config.toml
n_head = 3
n_kv_head = 3
vocab_size = 8192
norm_place = "pre"
qk_norm = false
parallel_block = false
init = "normal"
lr = 0.00107
beta1 = 0.9
schedule = "wsd"
decay_shape = "linear"
doc_mask = true
train_tokens = 535100000
steps = 8165
MLP neurons of a small language model. Each row is named by its layer, matrix (up: input weights) and neuron, and shows model dimensions 0-127. Each number is 128 + 24 x the weight over its row's rms, rounded and kept within 0 to 255. Numbers have three digits each.
After each neuron's rows, "fires in" lists the words (lower case) most often at its 100 highest values on Wikipedia text that the model never trained on.

L2.up624:127131113096177153127118109182142171110133100155145161145129123188125157132140113174106156128109115126127133134106151110122125109123101152140085119159137122119150137164152122108122130140158135158150137140126134115167121101128122138076136113180082156171132141111157108124134131129168170149100120089142146128123137135137143147141132126141110124138121125119076114135074162124151150138138
fires in: "he", "it", "his"

L8.up1170:144118136120120145137116141147112103124130127155153141145091100121166100132095115138141108125090061131154082123143177111181130101131128135123148131157135103139160156127125119152109130060117120124071117131132108149179126090120125138098118129116124126113155161142117122151153159058139125078179137104127169132156115159169132127140144137156123131147148141138082152094142141174125129150099
fires in: "the", "an", "or"

L2.up1283:132109126115121120133163150115125110149108172080147160128148116132154150138131126131109137123129121116108127124148131124117136146086122087109119113108141113131136085133123114129132107115156161129105113170164165098131133099125118097139114141120096124108120148131157097127155114116135102135165136099132163096139130084128114111134121143161146084155140094120125200172105117136121131136143
fires in: "s", "a", "australian"

L2.up936:113089111125106112152158135139123124107104087103155082132114111142124140102150137156150100136149136068134123098125139131149115167111098137108128114157118133139144157118137146106109078112116120138147112084143097181095118140132123167139126123128082107113178153112124160127125098105118130167166140095122122095120086137116104133135123113117150123148092111186099143157124143109114103109151
fires in: "japanese", "chinese", "us", "polish"

L8.up1490:192144117128134146139231142154123106125128137081160103116098106164127134153146132146126084153128105118138138140118138132116133151141146111141109094154123135084146135134152146094109105141123163161105099077140086121188130091119135084168127116145124130125138087094120148119131097111111116097113107120104095134143108120090096124102147126143129109144129167155120142131106156162133134124135
fires in: "it", "their", "pakistan", "japan", "they", "these"

L2.up517:125170126118075158132146128155118155123127141118124141123131127203152132145133117132114090139109134087109110132130118134111116093144111139128122107184179142093135153119154128127113137152116139187152152152132119133109086129143115174115131153129090124087154108110146155122148159105103124111170135143118105097158129147177140144129144123166116089134148109139143123107109174136125137142125
fires in: "has", "had", "have"

L8.up1096:069165114138126121148129136113130077109134131125138101156117108137123115153088096126158144175105153128125117097117136151152102072129148107120113114099190159155123137117164144132103100092100150158149102168130135132156129114133151115140102178137144106168125150062121092136121161134109110121121127094149131101140095155146182119135127149119142114113141136142161115170134118110129175121125
fires in: "and", "but", "so", "having", "with"

L2.up1193:134091132122115151118128120094119160122096172173126127105136127132153153133154122151119049143145105088100077155102120122157142101126099108102125145152105104111150158130133122105103139151126082184129089150102112150146128110117110167105123149131128128091135132128106118124134101135123121169130129152085129147156063137151122124119121141112103079113130135160123153117095118128124157132123
fires in: "his", "music", "medal", "career", "professional", "released"

L8.up386:120142112121093150156137123147129113128095161143156100146107111148123152091152138123113167139140122114121139161141126096163131139190122121111167080089145124130160138106146152103149100123076113157089155132139133147145107106088098107106134106140121163146134133109181115093119116067134132153080109109111140164140119144125131091133116130174132140148115141132102136147122143092143125154181
fires in: "of", "to", "for"

L2.up1523:104122098149121143125162167105096116111119125146158130134134149167120127107082149121111155138075121128102138184134120147149130125139117131134112083127158113082117125150122182091149101112123156129124110104120115131106121141163122119137095118121120159132130119146102110114145096110122108100125125131177136101076095172125133127117067108109145113114131119152125131163079158124143133136099
fires in: "following", "hearing", "on", "along"

L2.up1412:147106153121104149119142108150165154135149130172153092162123101143149136126152122158107154141093135099112133145136149114092110113105152147146134053111126156124128128101110119155100161113094143134141122129143128178115124133111122050077113148164120099166117120109123142127117118138167157154109142174090156137137123119155101109129120133159106107133141129131166131101118127146115174124131
fires in: "part", "men", "world", "main", "compete", "leadbeater"

L9.up228:126134148147083094140109134149120135106050168126117138119127116149113166112088129086139117166094057120121131172138151161143147156125118104097152078154145147123156100080147134121154133094136107150092120159134145160115124128121081107153104136100141102112128134154138118124146113107160143120132135125132122124149097131107106146124117118124150140192162136139086111200129157104139134168143
fires in: "to", "over", "on", "her", "from", "up"

L3.up918:127140135118153200119126146189177099139108139128133164138123115153171089117144117138109121134125142073126103113139127137116118117111126113125130085171173136099175143143167087082141120117171120081111088105134118109095142136089128102145117155100130125125126146118132171140123107121176125141054076134103089121131171096160120098114118119157115161101146129092141153125102106161123140128086
fires in: "new", "rail", "public", "landing", "railway", "newton"

L2.up1297:123138160132160146110121128088112129147092188141152128112167142126126157181157143144114117126125146105129149186127113122170100149113132112104154154123132103134135116120087110153160125106196108120136133161159095116175123138125138106113131131110124144143133124111154126125143091127155133181128144149104107119089135129101147106119142130105120142150126108133101195075092119082111113141086
fires in: "university", "college", "cup", "championship", "stadium"

L2.up157:107129108097123121192136094120166107138117105122143088126136173133152125152119109123124096141144149099125155162115139168146118137142128147099112135122145134138160114138150147161106082124137114158118105130148124121155116133121117149110118168134097137146128155091169172138128157086143071119133104114084109131073165124138144099106140123114153167098104126147103143136164132193114154135149
fires in: "usa", "us", "esp", "raja", "raj", "de"

L8.up1224:143130092084137119136140121109171113103116169104130146141129155154154124117087107095099142166148082153157130141130155116142135060156129096083131146186148153130125093129119144154152138121125118109079103136119157159144123143135091103171108194164140105084121096141118129143129151152103159111168085161123154116146174106151136177131100111139118137182129132102046130152116115169121129127126
fires in: "in", "on", "at"

L3.up323:090135110106137132161137121099126162158066180115167107140162159115103125158122117144128145140137111063095128155120105165137115110130106121115101119130166150060116120185119123120123106122138128143139136181119134090140094100101153132154092125116107178147140140147137119116146068081152122177102139125157126156127118159133135127123120129124139118163145127168124173113105130163115167136173
fires in: "club", "team", "division", "league", "competition", "conference"

L8.up551:129119097159133161137159108175133113138136146131146129143105097090107140085082123133133131138130142155134146137105155140164125113109166136120139159133157151143110119141165103122081117136168122131147111116126106105136148108135093143124126146140102092163120132094111152115153093097173126117102137112129114099157138118122105094120120126135161153183121146167090146128105143160099152127148
fires in: "the", "each", "any", "one", "this"

L9.up180:132118099135113122131108140141113148089140135142127123108225164141122162161105161130138100131086113148158175132088149113138118109145122159131158158126132137135113142116123103130130123133121098158123140175153145183157114126128146118147155109149142123147114101112091115132161162091126113147122123115088145115129113158134102114154134144092122133112092128155116141088146117142130147138131
fires in: "is", "has", "have", "takes", "was", "its"

L2.up1217:108153168146150147144156071106148166146098154102164092135147119160135181109153133110121140135109156113122133153111124117100125136140139109103104108115100151111144113143108110088140146138126133103117105162105119108191154105133135108081115124103108109124148141130166119130149146088127095111095136133127108118106089123111147122132138118115111103119125122158117139140135123196153152150130
fires in: "s", "jr", "st", "m", "dr"

L8.up1225:112195128134132122178119130161146127147150083107158140146174160174136113182116119131123153115051088125144157175129128157150105069133148169130131111122137158162122128136112141147133130114166159121087098133178149117153164134122125117095149125138153104125110133124140135092122144094154151124140100160128114108136115127132118116150145119144149135147116120133094089091113160141148094124119
fires in: "to", "that", "can"

L2.up1364:156103132103110137131137138129097153104122080107122143095152131103128126123153125131129127128127080145144123160122107110131138139160110146154159128158169112138130156115134149137079104090126099128160139143132115142116130132113133139101125149105115141100126150109142135103122092103142132104125151134134092121109130159162084131140138132106124135132122084184123155146096138140143152150115
fires in: "other", "his", "some", "personal", "addition"

L2.up1163:088124108144120147129152106121136153128060141099179155124132131120161137170133128124098120092138111097097082145111140160162116120153097126078130111144104138102133167117127113119105092119130084142140101186165110085122144109077119143151145144105098159132153133140128162117148082090092095169124081111146116136122103129120094097114129151110128092140150083176162177114076159129126171155114
fires in: "career", "professional", "production", "major", "chinese"

L2.up804:140138165127127163149157126174157142128114111058150125182110131121167115128120127117071122125136133114131099166098151134122122105135105130097167059122139139150166111146135121115110132108139123153141107086161111163084119130094098068133132110150098099155169140105110146149114130105170136141137109165097165147123171162163153101116113113126133178135126154091166130118160134117116107138099
fires in: "new", "main", "newton"

L3.up1146:129148107128096148120127126118119156087126093131116115123118103114150159125161113138152097128133090122124117110119194132140120153155079083126146121122123106125200155081105139124132115103127130106113133146100149160147089120117113098142104138120138160069135126116098091135084145136118121132174155066076156113156130127133126146154128120169131166131131160130131106115122168128127175156081
fires in: "an", "they"

L8.up963:100125116109149098131135117156144080141152154089132143129137147166109146121100143104128145128133109162152133148142138117134093159110160074127109140139112166147118113161124163129134144108153143146139139178149134137156141147157129120137133125160126075146122106085132175131097079122106128148100140101124121063143152081141101135147144133172107151134150084149107140146144168144125100113120
fires in: "to", "july", "september", "over", "than"

L9.up937:149193130136122134127102154150118167120129120146179102168141103155151094095089120131139072131080105090137115140151153166147133117147137131106143117109170140144139142092137127176184094126170133122140094130143152146144102142103109132152122105134155148167131140134151131097120122095133140099127142038138143102114091130113174139167110112136147153130130130130105136112152150177156140204137
fires in: "they", "we", "be", "have"

L9.up459:141127120085113162142138108139115148116068101136114097135130182152151154122098113122133151117162112181103122093159143148125139090133116126076156108127149131102122164114144114124148128129095149135113172124121158149142116120111111139173104123127117134112126121093096124103128178138131191178162136104125154121088142152093106102136109140146124147134138091123133104143133138106118084130104
fires in: "as", "at", "from"

L8.up999:117185112143119115106161104159166162117121149121152119148131147141132096138105126111139135120135125128154158180110154102111100135141117094103119129118094174079182140118115149110129144141133141129118186097129147102145073121169123121160175077168083110191146105122173147138139075162130157108110142084124131123123106118129095142125138120137130124134194137124096127145123164146124104116146
fires in: "to", "nevada"

L2.up1299:139092115107155169119158133169148145103125101141154102128112134135160141123123101129135107134101126122125150112096146147145130178096098102109157119128168139105113189153185107135120088108148113143143103148119145181135124133094098110157155146147143157098155144056149149149158069122136101130109127141117122108130159116178116122125120125141108105090109092131104171188160129163097113129127
fires in: "new", "english", "london", "england", "european"

L2.up518:100132160138157159155122127168171139173090153124159137219135099160164099120102122121105105109126133094135064104116132130132129102105127068077114098133120152145146123158180151104147127097195101093125090128139140085118130115086148104160100118099129165125141154142133121141123140134114119121100115140129160168168136116108119126099129156131111136133139126105167178130085111202129136125155
fires in: "new", "same", "men", "york", "baseball", "delta"

L9.up1144:087137124109124118155109156113099103071120142119145133133082133113139121115148126089139116120126123132105082139117103097147112118124106144122155126090115169146144099111087115131131129114086103137127115149135138105155118111157122118109111108144091102144146117123169124113131167095124132087137121140107168093115129123131145134146121154132119112194136132135140140145154185155159091131143
fires in: "for", "in", "of", "no", "with", "to"

L2.up1227:135163147116077107169129107143118175101093098116153106132131126098137171105148101136102123100150141138144139139115108115134122093146117129109144063070162128113148097136150106142145095106126145110099067169129147095115115132069113092141137120135120118173127149110136140132157121094140063147094147093074121108102169131112111128125111126137121164135114141130087120144131095160108123156121
fires in: "st", "s", "no", "non", "private"

L9.up580:122123171143098161162133100097095080123106123134165153115101113116131082126117114079112085131114111121118124052140184155096122143142136135156113106140139132130127119151158155155100120144145098140123110106146131125106153136098117115118132123116139151128097148152138164129104112113125089144128145105136131114134133111101153139129145187107131117154128091167130158146089109170090148133118
fires in: "the", "unceremoniously"

L2.up414:124141111112132132146158127117104152105127147140171123134126101109118152152126129169096101184142071080122143164100099131187128115081115089133118120170128128087119139096114105057112121137113147101133100140126119143121115127136123141128117097133128124132130126101131132127133123115108099121125131149165117116088149167156152102137116114103145068158130135149132135146131162124120162137100
fires in: "division", "member", "department", "league", "vice", "club"

L2.up1239:145131137076183165150135125182180138158150086098168087128131119126151153156130128153124127107108137157106127174144109158126121137168056137117142129141114146129135163126122134143138144120138127108119122164140146108137110142101130149106149127189119134078161156133174131120144138136162135105122139155126136069094141122109103108106149123136114151142112131083130134160123193141129145156154
fires in: "it", "no", "actress", "women"

L3.up912:142164101102157141100148122184147149136127139150141133136135114160139157124159128148113114134073132064120124131112130130147134086085128090134106124150157130101175119109134108107146106084118150136128073123150110087172120107124145112111109123139119121155141144097128104130144156113139102090139105096126120125134110112110174100128156142131138094146131138161139137131112174179172162125133
fires in: "who", "they", "he", "she"

L2.up426:130152152144141110150128131111138142140135119154097101133122125130109115131110118103117123130123148142112109121140167138143114151145114120071125125129140130060111137084178156089136116090132125098124109154134154180141148123087154134127121166136101124126120147145126119132153123142117151148097187077115155127124091130127096132158161129151101074173126155160145150129120129141127139128149
fires in: "which", "whom", "where"

L9.up1146:128144156132157144084135176140126140168110117125137112106109105116144120117148104160146136162094094102106128111134149137145123131130134107128094108135093180146162161099150108123122128137136191140150099093151094140137131079114125139101109146149093130106133149091129107089111095136112120151141150133122053151123135173139163082177175102148100116148126138135141165097110144103153117128119
fires in: "he", "it", "she", "track"

L2.up320:104118130137092151113133088098115129115125178154129122115107147091119105133084140131157136146085148157194162164146143104133117142111093112146145111110071168123111177136122158143127149096121094160116124182122131167163109088156129167115128169147135123157108155089100142097146103139158137137107141121157141107089105163102144110136160122113107122162125134127136117108118125110138152132101
fires in: "while", "help", "up", "helped", "start"

L9.up17:120165137126134093092123112157146152124124117117116120157170120182154124126104128106163145146100123115137158137102136146109126088101179132118124111140128148119158112109080146128142113123160163140092149156164197124126141139122133134141140147111146095136126126118160141143137132121138118115098100106172113109140106094148153088164177128078132094128159112095110106094111228150133138128104
fires in: "to", "not", "may", "could", "can", "would"

L3.up1270:084142125104148145131134089124108165167101131076151135127173134137144125199113146144127142160131096106101140139138132155121087152102113085148126121123145179120111128148106117143130133142130154110143113154150118131122082113154134114131119135116123184150137075126126144115137130135122091069156137124126165102158170169175134098127125141147141112132127064136102177147107149117093155118151
fires in: "round", "group", "division", "top", "league", "play"

L2.up1483:108120100118126184128101117149121129122111121128110115127119067127107114120137124150103098129146106156116100132101121113149141080129148091158133133124143128139095115127127116153156064106185167094141132125163118137136136120126122071144163125138094149143131097090126139111139176065141072093133158104138122085139171086154187149117119144160127157112130085140129139119115099137097063115083
fires in: "two", "four", "three", "various", "both"

L9.up1098:128112167116101092110168109133130118102106140148129122147106108154146137084098165133103140162099120097121139137141148147153138162143112187096143130123081119149100150126138146133093140082131125152142146121104119134107115096124146080106111141130091137174116163125108108131127151128129164154117139090129149133144133109143129105162098121155151124091107142139094149144106151162164149103109
fires in: "a", "that", "this", "his", "her", "the"

L9.up798:109125133139103165148121122140143157082109144103120176183148139085126149128090103108119133111125128048111098147104174111153123169106170107118143118089144180119176139093148113151177120091117159129118140113156101122132090137150139101120108124123143126111166110114169127110167155110148114142135102149119157127141116118141138135146101162090120147163148107109143107107141170146134174165120
fires in: "in"

L3.up1271:133115103111117152108155152171122164088096086143136140145109134125138146134131119123135129118142134152116114130132150128112124122128137124083146092147116146077141153143133119106119128108111141122107075142108139130148158101097131105093116118150118144158118156126121106123151060121145133116123119111086122091156149176097099104145130118178113121116141175163122120146126156166149132147086
fires in: "it", "she"

L3.up1380:142137127072118169133126118095168092133096148102141107143167138155130124106169142117122148107095106144089089140135132114118127153169103116114096151130157176099091087139127168085130136116136144172101194133126093186159026157140135119124112139151114146087140122114093096147108139112142129125149117117136121114122074096179111118127104148132122109107155156122112122143127149140151107118105
fires in: "was", "is"

L2.up232:147074134112082126139191134125166105105108141121137113180098092129134140090131100118117129102163111104098172133121159136114108162165084159088129090144132113115121150119149155094094138098131129105148116129126121152123095141090142127070148133107117086154128155079159111138134110143135142138074106161119127114184138164185112127110101116156118134103117160153127138172139138128134124115147
fires in: "so", "same", "way", "what", "known"

L3.up235:160134130116118143098150163166106129131112089153148147126091108111134142109150099152137107081160097109167088131125152140160153173134132130116161134134105100128134214127105101156109106135139125132136085133160107207117114112073107134135115138121105154103159115086145120123127086136117160124107127134121159095121140104140144108152153136091129139121098086144149172105123120111102149162104
fires in: "various", "other", "common", "new", "these", "also"

L3.up1259:106118125131186139136157072089155119166109195124139160162170159119159159199155134153092150093130129097112187143123144136166109167075104130103129137107155140070159182159100112123123138113131123131128108114155129080166092146136127106135113118085124142153160117108161180109169102101126133152111134122106093126102161105130162119143110119116131090149139095134131136111119152128106179143119
fires in: "university", "club", "college", "tur", "school"

L2.up1094:122129137110131153075141154154154109139118094099139129152102130147158107119140113090084116110136152142124088149119164145128142118119147157073154097117153126137125132140125114126108143134166131117140152132097124161135115114071135114104137134141128125126104109106125156139136144137122084145074096128102108115182169109140159125146128139119131143092121088136136169127152129134129129104130
fires in: "new", "public", "track"

L2.up332:142135129110125112154098113119128117125159134177132089151132144110148148152130119116116126135146101158156149092097157126142118151123112082097125144090090123102160135134151148121134120097130124133110103168113139104168155059114126133117160149117120137168131116119177118119155098135133120103122130085109155081105144129119117125145097125146141141136108163118098112162162089123139154170137
fires in: "where", "so", "de", "that", "soils", "if"

L2.up1527:117120127140103151154158143135114119096096126154122116154096129108135133153128114084109120153124112146144118139139132121181130133132111153131186121138138125157171143116178137092119065137137121131099101089109052156129062169059119113150140124167166118132142100082123119136125189137125135138137135100094119097113175157127133149140119153120142116136113103166128104114126149135082103124125
fires in: "released", "from", "label", "the"

L9.up951:113147106095117170133171141121120145130133167111116127183159103159140181141101054130115110152144129126145063160120128105130110130116117127109126135112108164105146120150150108123123160108171160136143123128162094193125134133129116135128067132139121156148134115075103119119110153126082117140131124111153168109178086133151105136106105134156108121123125132120179117154112142093153130142109
fires in: "was", "during", "at", "from", "being", "until"

L3.up193:134107113150102123136106126120124092133057114114150147163109127118139138120153147105142143116164105163143100098118140119077133120138102123128137106122165109075158154222138129151117126117114093137114132150130129157128120128106123178151127131140083135129142133109103163131122039062138136154143122123138066139126137159156101135129104126144136186104142109148080119122138106141128087150111
fires in: "the", "military", "roman", "admiral", "captain", "present"

L8.up1130:130107112107139171124119175108084116149077140142159128154159097135126082133153130123165074168089130118143092147166107157164123101147113123136127136098151113105118101148108121104107102065128124106127085132138156152103076133120137086174127124139134150132121166094138103118102127176145142118132152147084125173133155077140105128145112154128124143139122120140152121129102122157128147151105
fires in: "an", "day", "decommissioned"

L2.up763:132125130126110129171146104117192142135121132130116108137154141119131130115124121135085141121129132142122131112136154112181122136120103118109119111143117147117123102135129152101129122073127111116121130155143098151158089068082115175089113111108104155142143132102151127116130105087171115161125119074098130101120150149161123100124160139157151113149152122112131133159150138132083153126137
fires in: "for", "and", "youssef", "s", "his"

L3.up1002:123116075120152141118167107146148129157136130137150131122124145208135138124143122155071143145097134103141067121114156161172107116154111099088128110150183132099161162139133116098091125136132137165135118140133098158145154117124106125067116119122132143106148119124132146125117122127112127120108097099128111148169128134159137103128148124168113109139151162139134143139096153093132113143064
fires in: "he", "she"

L2.up88:128160082126128132174114139152111132147107117131160117132136146147132089161099097130115139105112108148112113162129136141163128135130123126107121111136141143112124142157133146141156125120129109105103118134147144190149138135126133089177136120150151143109153142117091148126144108114127186145140125080131138136097119162118131098132138140143144147131103121093120148120091178124134145153149
fires in: "since", "label", "which", "along", "following", "finish"

L8.up78:188129115098103105148153173107135133172144141142130127144138129119120121152149111109097097136085080107195145157138117138150113111138150087148146118120132090115150122099142137119092115103123094083138110158142133171113121120107112136134126121152113119113117150154134141122115130138096128128108137135112144118094128119119150136118150136166145142125136148157142102132111160142110182135115
fires in: "an", "and", "rarely"

L2.up397:130148112109082126174208158109126122098102097118134126144153121119156100117141092137160076160115107104154134139102134148178133107152109127121132122175107134098169106118117131115125066090133128120096118109116103143092136107150138148137117131154097115126134162128108150112129163116118115096142139110116122098161164157102140138124128160117128123107094087127141102133149116184135157140119
fires in: "states", "us", "s"

L8.up1297:130118117125149140142128142126167157175145190192102108132187176156120186132108114131103123155134096104153096131133151112109115090142121105101132146123146151135128123124102144102140112130127112166135116147124107149138149123123143115124128174102150152154147075131120172144124131132097135122149147137103167111138123125152125108142142136148116160146160136148066098129103129170142163153115
fires in: "to", "in", "took", "at"

L3.up229:116151125124127169149149148123142119072065119144142124191130128143119115109151124120115163203090099129121149131138144120115150137121153141133095072137079163094158161155130136087119106117134101100122144122110132097149121149130123075130124128142151168130141172109137085148112164133131133098116130102127139123138168076147122119107111119141152104130155107152098120129123132195157075111149
fires in: "such", "located", "known", "the", "based", "there"

L2.up1077:146115146115117139158148104166169100160125148168133139100130152173185134152165144119052072126122117150140119179111160116144109117143056139137123139108145126115123144109124113117124120120134131136131160135185109192135109136106131095083144135125112136115122137139099098138111137133148134153127093148124117140171151129134099122126119139131128170160131134111155111111129115116131117124086
fires in: "is", "was", "earning", "born", "he"

L2.up1157:113143133149160097202122088133142122135118108150145117106117153149137142189156104183122115087142109079130142119120135151167123122162121147130126167126099134117146156172098133168128119166138118166162089082137115122136104140102099118144115133142133168109142120159162117145135114111100104131134132141112102153126127140121142091109149140111125173183126129121090142115140153130127167135105
fires in: "club", "league", "season", "place", "team"

L3.up1260:124143126113147144154124148105122150121110171126118125123178116149111132115141148138094165168124155084083144103116124136108130117140128092103123123124116100073153123136137149097114108152124154140094143122119135100162117082102156124121132127115110114103145138116142153152126116114112149133133164067127139094140085120187154135131095126201120104131133140110092129130084155161124136147144
fires in: "as", "of", "not", "season", "be"

L3.up226:137153127113144143106138115147091098121163175170135140116161104128134128124108114124138123204116121088121120137147140129164136088108071075159180139150130150091114125131148113108141107120142151135124078115142143164216128088137153078179156142123127144141136122104150130135145132139129089090107157099144136100102150119137152128172121124149124086144121152149130110129114162127173144152124
fires in: "when", "day", "if", "while"

L3.up823:123141136111109184098155149165123117170131137172123136139118107153102148128142142136092084115155147112114149107106106114169118129090134116135102128163149116091134115143135099105137084156172152127148153131162124120109129107111128106176134138100080129128150093096138153117131176109162058138122104115126121112123195142166140119121102132145138128107119131121146167139107107091105062109075
fires in: "bronze", "second", "long", "first", "gold", "top"

L9.up404:123165151132172129129114138151148129118095111112133127132144153134170126110151139144155108120099149151147103156105130160178106107163103103162108120127075124129104147153107172114111137152155116161107070144119131092181116111084118157153124146188151130188130147121124122136131143112136150155140104128122056137149113135097150127152137132122117148125111138080147152117086113177109119108106
fires in: "that", "which", "there", "where", "jr"

L3.up369:124150135123128107128163149142107140098089155140124108106180114127108157127147141115115102174142099132124083127097141108140125097177117097121137147157134163078128135141119151129141089160157123098116129147127118128180134139074109105159122123128133147138125140092113144125162127126118115111134122090131160166118166089153146138144117141147111131150126154128068118125060148155086112133149
fires in: "both", "later", "initially", "either", "subsequently", "newly"

L9.up1043:114133085093120183148149153072126114098159176144123085120125156174128136145100116094127147126131121107172135159124120122104114088182099116168185180152099176146135121133114168108158128148146084151121161136148159168120098158102129094141140172134151138175160122107142176107107092134123122138108141156115151064095130126101090106144125106124129122126134127135099129149110197134150148176071
fires in: "is", "was", "not", "t", "time", "can"

L3.up1256:151161091104104099189156158148142140121109126068135152101133116124138142170141113172158164120147101129137087140116127135121129132167068122127140138182141149120177118130110153124110096122149127161127121134114137087142134138136121144106122130144125145099140154080116174116086116128106095164152097084117142118160126104169187128108140139152141131114116110157137131110141192141121161140127
fires in: "had", "having"

L2.up1264:113120137132148132167126155151180120100128146109130144110168130126175134156146135071112101150129079134142071167089132134152127111137099127152163138117142130192139200108136180135118118109148128158127137130161098179121121125107094128133149157114148145119148164131142127123109147124099107146117089144150150113137115142162124095132121134092146132159105088114106101117109140135130104173121
fires in: "in", "from", "toward", "at"

L2.up487:113101126140149144157132158131093138130061130124134127147161110120108085126151097110118144180138092078131132116119100144142135158181151111117102132121131156128160146133114149155140082135169099111125129136151115101137122156068109112168131096130119149138138108116161171116140085083136107138132118121129132146141165079137116128114155140118124139160103103122100141087075149147122085128132
fires in: "between", "both", "newly"

L3.up285:137110064127082113132142153146128121124129120140145129127138154140143134128141124126112087138148143086114142133109140122133144147088118109086121109179100086124165132113150150171138085139125111163141085127159109157139147123085113126153136122134103146146164115110087113133128157114124145154113124110125104129107108138137108122110152135105138138136115137133136157165098138165147136134112
fires in: "chinese", "china", "pakistan", "japan", "jiang", "japanese"

L2.up1206:097203092131093105157124163163096106112126136078139120142140164133142134129097087129175120178096143123130132130127144150159115118143134106106135124141170103119129117123121132108152136096147099129115114146119102113157120120167126099110113127172137154141133142083115078120149107134133094128116135137147133108100126077132184127134125117166136138118136108109136115180146155189140087140139
fires in: "but", "however"

L2.up558:131125083142163160153145106185127132108069130179126135127124117168133157134154109099125083149145098095108126114112141123160136139152104149147105109144159168142125116112107146120140100090119116109145096157127098143158132152115128098114121100113092128129142155122160120150137121120140149124095129112109158133167164104167134121128131118155123090123124112135113169145077131153128089112137
fires in: "such", "both", "various", "known"

L9.up867:155122175117121091150120163127159165159087143164139056153118086139140176159106158170141126127131129108142159115117113131113131128129127122079121110098145129137177081176150117109101127118110092149097166159161150152067164096079136135145095139130086109099121081116124117108155152146116104128113147102152158140075093145126141137112068130141158090156102138106139117125107126155128129136140
fires in: "as", "of", "and", "vice"

L9.up83:185124088133109116157128141114120118079130127147142096170144113149114148129080141161136152116091068085139140177123120128158117128145129154132120110096171129128153087086116130070138164131126116144068123108128112180142116124093172152142116161170134149151132117121111101124100129118125154113136136135159122102139076128111116092121111100125153133135101139127133128155157157107143110210087
fires in: "and", "by", "which", "to", "that", "is"

L9.up0:137121101105104102145102124151156144066134094140117127168144123112096139102145130112103149126149078121131149155147125118098132135131133103124127092090134152143174113139156167100122079120126126130060114149167155122105127145111120126181086134123123128156154130098128127150129142086143147153143124125135140151129160143115103150142114147128138113144123140140134151115161140128142143129128
fires in: "with", "for", "among", "of", "contains", "within"